From a checkpoint of a small transformer trained on Wikipedia.
Size: 8 layers, width 192, 6 heads of 32, vocabulary 4861, 5.42M parameters.
Architecture: untied embeddings, attention and MLP in parallel.
Training: a variant of Adam for these matrices, 3431 steps.
MLP neurons of a small language model. Each row is named by its layer, matrix (down: output weights) and neuron, and shows model dimensions 96-191. Each number is 128 + 32 x the weight over its row's rms, rounded and kept within 0 to 255.
A block is one neuron, or neurons of one layer that tend to fire together. Before each block is what it responds to, as a language model described it from the Wikipedia text at the highest values.

Number-ending digit chunks. Trailing two-digit chunks or decimals that end multi-part numbers, mostly table cells before a pipe: times (3:13:29), serial/census counts (3429), years (1838); occasionally word endings like Slovakia.
L4.down106 [ 98 130 157 124 119  73 127 127 123  99 124 134 102 158 135 142  91 107 127 128  90 118 168  87 143 107 111 118 117 129 104 126 146 120 155 120 102 178 141 102  92 179 177 108 148  78 143 131  98 100 169  54 157  95 108 116 119 132  93 104 123 167 155 139 118 133 136 145 108 138 120 131 139 107 150 143 147 158 115 116  93 100 158  82 139 125 105 205   0 134 145 139 103 159 117 108]
L4.down152 [105 113 134 139 113 155  99 100 110 115 132  97 118 156 124 131 120 106 116 154  79  63 169 130 160 126 131 130 138 133 125 136 141 154 151 108  94 147 144 117 141 196 163 110 103 116  90 115  94 101 133  54 140 108 110 111 125 151 134 149 136 158 150 136  91 125 137 129 104 179 143 149 152 123 148 142 115 134 126  78 121 111 144 127  93 121 105 184   0 133 135 141  95 159 143 134]
L4.down206 [ 97 145 155 129 144  80 123 136  91 111 145 146 123 154 126 120 110  98 132 173  92  42 133 101  79  99 153  71 170 136  89 148 113 143 159  90 155 165 127  74 117 149 149  29  88 125 160 147 141 148 129  35 139  97  86 123 114 114 109 133 124 156 178 125 105 166 147 127  81 106 155 169 160 149 137  89 120 157 112 105  48 120 154 119 153 118 126 179   0 153 136 133 138 144 113 119]
L4.down356 [160 172 153 109  81 101 164 140 155 139 172 131 129 143 137 165 103 125  56  85  78 147 192 135 162 131 135 107  91 120 116 126  96 174  95  90 143 164 154 176 143 106 187  99  96 133 112 142 152 159 155 164 163  88 115 156  93 137  65 145  72 162 137 132 109 108 160 158 150  96 179 146  84  84 118 113  74 168 129 152 103 132 122 106 118 111 139 125 113  95 119  90 119 119  61 131]
L4.down415 [104 119 158  94 143  80 122 105 113 166 163 140 105 140 137 117 127 151 152 160  95  93 133  88 108 126 155 124 135 142  95 130  95 167 143 132 110 159 147  85 125 176 145  61 111  89 141 110 113 125 143  13 148  77  98 109 142 113 120 117 122 135 152 170  93 110 113 106 121 120 133 152 164 126 130 124 155 136 133  57  89 127 144 122 142 111 102 198   0 143 137 160 110 156 109  98]
L4.down484 [114 144 169 108 124 106 107 123  46 110 132 103  71 132 134 160 131 120 141 157 104  76 132 118 137 100 125 108 111 138 103 141 160 149 143 106 105 157 168  52 139 146 153  98 108  72  71 135 145 128 146  30 109  76  94 107 127 139 149 109 148 131 205 152 104 129 145 100  96 145 127 132 157  99 152  96 142 116 140  90 122 121 139 136 180 165 124 183   0 142 157 130 127 161 108 145]
L4.down522 [104 155 158 105 144  94 125 185 112 139  95 136 125 130 144 171 148 148  97 141  81  33 172  64 102 158  85  96 144 144 123 133 128 152 144 120 110 169 135 124  78 158 152  81 135  80 151 129 127 123 141  53 153  45 108 115 138 128 107 131  90 140 157 102  88 150 117 130  78 133 105 144 144 132 152 149 127  99 116 110  75 100 170  82 186  98 127 202   0 132 183 149 129 157  99  98]
L4.down751 [127 140 174 132 144  98  99 150  75 162  93 113 120 143 123 146 127 109 120 205  76  58 140  73 123 120  69  79 167 161 122 137 117 176 139 127 142 138 147 126 100 138 146  85 119  58 150 125 109 135 140  52 172  87 113 105 166 118 132 124 118 150 157 110  87 130 115 142  90 135  98 158 150  87 135  95 135 152 100  99  76 108 170  96 171 114 150 183   0 157 175 149 132 138  93 100]

Word-final fragments. Short final or internal pieces of words split into many fragments, often foreign names in tables (Bełchatów, Krzynówek), rifle, decimal digits (88.25).
L5.down595 [137  88 183 135 197 142  79 119 120 139 122  88 103  87 130 170 170 124  96 157 128 192 125 154 171 135 130 175 161 136 133 204 153 123  96  83 204  98 128 144  79 119  96 163 155 128 153 139 103 154 136 235 179 159 111 133 184 135 142 145 130 111 111 105 115 192 105 112 150 104 151  73  99 149 125  83 125 154 131 154 161 131  73 107  71 131 142  83 126  78 163 142 178 107 190 136]
L5.down734 [103 127  66  92 136  95 149 131 119 134  96  77 166 150 106 156 122 116  97 123 146 179 106 130 104 177 124 111  51 139 157 186  92  99 114 205  34 116 146 124 150  25 167 119  79 134  58 107 142 157 134 148 153 125 135 149 109 136 156 105 103 141 158 123 123 135 133 126 143 128 188 122 148 138 115 129 113 102 154 113 217 150 156  93 110  79 103 130  87  83  99 115 180 100  94 128]

Table and list line starts. Fires on a line-initial pipe that opens a wiki table header row (| Cast, | Year) or a dash opening an infobox list line; weaker on "and" joining nouns, "of" after "number", "officially".
L4.down69 [159  99 138 145 110 125 143  99 105  69 160 104 124 112 154 130 187 145 138 103  87 112 123  82 142 133 132 152 163 176 148  61 118  70 177 134 120 182 139 132 105 107 164 124 171 122 200 175 119 158 117  92 118  88 154  70  82  85 125 132 175 141 116 163 174 109  77 117 194 144 163 145 132 141  95 137 141 118 144  48 112  84 158 195 102 104 118 127 138 142 129 134 128  82 114 170]
L4.down173 [ 97 133 141 156 134  78 117  93 107  65 113 146 124 174 164 113 175 127 122 107 114 122 134 147 145 125  79 113 151 138 127 140 126  82 109 112 104 128 151  75 178 121 112 141 220 193 130 141 100 146 141 109 109 137 148 158 113 166 145 100  59 129 121 167 108 164 138  79  91 150  98 130 141 107 113 134  97 136 104  49 104 162 128 107 156 175 117 177   0 100 137 125 130 240 144 147]
L4.down368 [164 100 108 124 134 162 138 155 148  91 142 179 176 163 163 131 143 147 108 124 140 125 144 170 212 123 146 150 135  65 114 126 147 116 129  84  80 126 131 143  93 134 121 195  83 139 111 135  82 145 135 107 156  85 166 137  93 102 119 134  69 150 199 151  77 146 121 164 110 144 196  63 137 137 174 154 138 108 129  95 144 113 107 113 131 134  98 171  70 177 144 177  35 113  22 128]
L4.down416 [108 143 158 129 117 144 140 132 110  21 176 121  64 142 120  80 176 187 167  84  92 131 125  85 149 178  98 122 166 190 170 106  91  75 181 108 136 135  55 132  78 110 186 165 162 146 144 152  87 146 155 135 130 129 124 107  64 133 128 120 152 164 145 137 154 109 139 101 155  94 152 118 148 100 130 156 144 173 111 117 137 138 150  98 131 130 115 113  49 127 199 157 123 101 153 109]
L4.down458 [ 61 137 130 106  77  88 155 118  78 197 151 145 147 127 171  82 108 123 157  65 127  89 108  95 161 114 127 125 200 116 157 126 145 156 153 131  93 131 162 154 172 166 119 163  74 135 110 158  95 109 184 187 101 135 123 103 121 162  97 110 117 161 141 162 162 104 166 110 144  94 147 125 127 134 118 135 131 102 115  73 116 138 126 120 141 100 148 134  99 136 146  93 117 152 163 114]
L4.down573 [ 79  78 136 118 126 111 152  88 125 101 104 172 142 122 172 144 185  95 122 120 137 103 149 122 132 142  88 147 143 173 151 146 158 148 138 116  93 158 119 104 126 149 147 133 167 108 122 153  84 201 124  89 142 122  90 129 181 129 134 119 115 163 116 170 145 162 119 131 140 157 113 172 129 134  85 152 108 139 126  86  35 169 142 152 125 157 115 178   0 123 180  98 161 192  93 151]
L4.down696 [116 146 144  73 109 111 106 136 103 160 141 134 111 190 117 129 150 187  97  99 107  84 150 138 182 125 112 137  96 127 126 108 117 163 175 149  92 112  92 106 116 157 135 151 163  94  79 116 121 171 131 116 154 163  86 186 169  90 138 114  97 148 144 112 153 141 179 110 100 158 117 104 139 148 164 160 185 143 103 156 117  85 115 135 114 162 116 170   5 119 125 117  62 157  84  86]
L4.down723 [166 157 156 124 166 160  72 117  98 113 123  89 109 125 109 139  76 192 200 148 130 137 141 215  84  74 165 109 124 127 111 179 105 143 101 125 174 137 151 141 150  92  90 104 121 140 150 104  89 106 124 111  75 106 170 141 147 139 181  66 162 149 166 132 124 150 118 126 118 151 153 144 173 110  87 100 150 162  92 107 149 105 119 186 121 157 126  96 234 120 129 134 138 107 102 188]

Two-digit number chunks. Two-digit pieces inside longer numbers in tables, dates and times, such as 30 in 2,030, 19:30, 1830s; weaker on common words like other, member, case.
L2.down44 [165 118 159 197  89 159 168 172 119 145  99 136 138 162 115 161 158 106 121 176 139  70 102 163  90 150 138  93  79 130 131 105  78 106 124 154  94 131 133  86 123 102 138 108 114  96 101 172 156 111 137  68  85  97 135 115 119 125 130 143 128 178 167 155 102 150 183 112 110 136 106 136 112 114  86  66 113 163 160  79 106 142 144  81 151 140 136 136  54 138  84 122 137 159 158 150]
L2.down59 [108 165  89 129 113 175 103 138 120 133 130 122 113 109 115 133 100  60 155  88 140 139 165 153 106 151  54 134 141 153 159 127 202 221  71 124 103 131 118 176 143 110 147  78 155 136  97 151 145 156 122  48  85 137 189 142 153 123 132  99 103 107 167 163 146 116 116 117  71 120 224 136  97 126 121  95 146 145 161 103  89 133 119  67 104 116 109 100  46 119 130 165 134 166 123 115]
L2.down296 [147  76 156 213 146 105 156 106 143 112  77 177 145 148 106 154  76 130 163 158 152 103 161 215 104 102 117 197  50 100 104 124  88 185 111 113 150 106 122 207 144  98 163 142 126 129 141 156 130 120 127 124 113 111 165 117  99 119 140 138 129  91 160  85 198 132 163 135  73 139 108 119  93 124 123 124 112 130 158 119 153 147  57 135 132 147 115  88 152 139  95 136 115 219  94 109]
L2.down469 [141 112 140 170 143 176 103 127 100 172 134 112 163 150 131 180  83  89 129 116 143  86  84 161 119 159  92 149 117 119 161 141 122 150  86 172 122 167  99 175 114 125 167  59 153 145  83 178 170 109 113  64 104 114 164 110 113 103 101 144  81  97 152 156 151 134 117 139  58  95 223 148 109 101 133  88 135 117 174  74 143 127 106 107 137 102 109 128  61 115 103 144 147 190 116 135]

Word "history" in headings. Fires most on "history" in infobox or section headings like Career history, Launch history, Development history, and in "made history"; weaker on scattered word pieces such as Alf(onso), S(uff)olk, Viet(nam).
L2.down138 [154 184 126 204 118 102 125 167 131 168 174 104 142 128 151 135 102 108 115 163 106 132 108 132 103 116 149  39  74  99  73  99 101  84 132 129 102 163 123  89 156 160 132 128 165 111 139 177 121  67 149 120 124 143 155 117  94  90 117 106  99 104 106 170  64 125 124 124 133 144 140 158 108 122 113 112 161  91 102  97 112 143  97 141 109  79 158 143  32 128 162 149 146 142 120 118]
L2.down299 [104 163 147 156 140 157  77 182 123 112 154 129 128 106 141 121 108 106  90 157  88 146  63 103  79 157 111  53  90 117  90  72 128  81 104 105  76 129 140  82 180 150 191 128 148  98  91 161 107 135 173 122 136 104 165 115 151 101 143 109 119 146 120 126 109 116 155  96  93 155 116 160  82 117 110 114 132  91 125  60 145 140 113 101  94 132 175 131  24 145 173 133 154 135 164 134]
L2.down634 [165 186 200 159  99 149 146 156 107 199  85 115 155 163 132 159 109 172  87 207 127  61 116 159  76 106 189  81  97 114 102 102  93  55 132 121 105  91 178 131 109  95 108 117 143 113 176 114 137 132 115 100  67 139 127  77  93 105 100 175 160 179 131  99  69 152 165 145 136 132 126 148 107 145  83 100 133 136 101  85  81 184 117 125 131 103  62 165  93 160 114 141 148 146 148 154]
L2.down708 [102 165 155 205  93 110 154 159 175 165 141 148 182 129 128 179 104  96 126 193 119 102 103 150  93 145 107  53  85 101  82 100 113  64 105 153 129 118 123 107 132  93 120 114 171 115 124 154  87  84 142 141 136 136 135  89 102 107 146 128  91 151 174 125  73 128 163 114  97 143 117 118  84 125 138  75  95 147 107  86  93 112  87 132 146 121 130 156  94 124 189 173 120 125 134  92]

Table header separators. Pipe separators between column names in the header row of markdown-style tables, e.g. after Opponent, Pos, Candidate; sometimes mid-word fragments.
L5.down182 [194 121  97  90 130 110 151 125 115 175 113 120 178  71 115 138 163  96  77 116 154  92 100  79 134 154 165 193 111 182 129  84  82 169 134 118 119 113 116 111 111 144  87 123 130 124 149 178 165 142 190 123 116 134 164 137 147 142 134 157 149 125 129  65 117 115  89  91 182 147 121 106 120 174 165 114 122 135 146 150  94 119 154 117 179  98 105  68  98 183  26  92 184  82 174 123]
L5.down327 [161 104 137  86 133 146 126 151 116 184 191 123 125 127  96  88 156 157 151 141 167  93 137  88 161 148 117 149 118 162 122  76 162 113 137 158 168 143 193 141  94 152  76 106 121 141 174  76 116 121 109 194 134 106 134 150 134 148  90 147 145 126 103 161  65 122 191 178 121 151  70 196 105 101 158  67 107 124 116 107 210 119 125 117  57 137  84 125  11 145  76  88  98 107 138 122]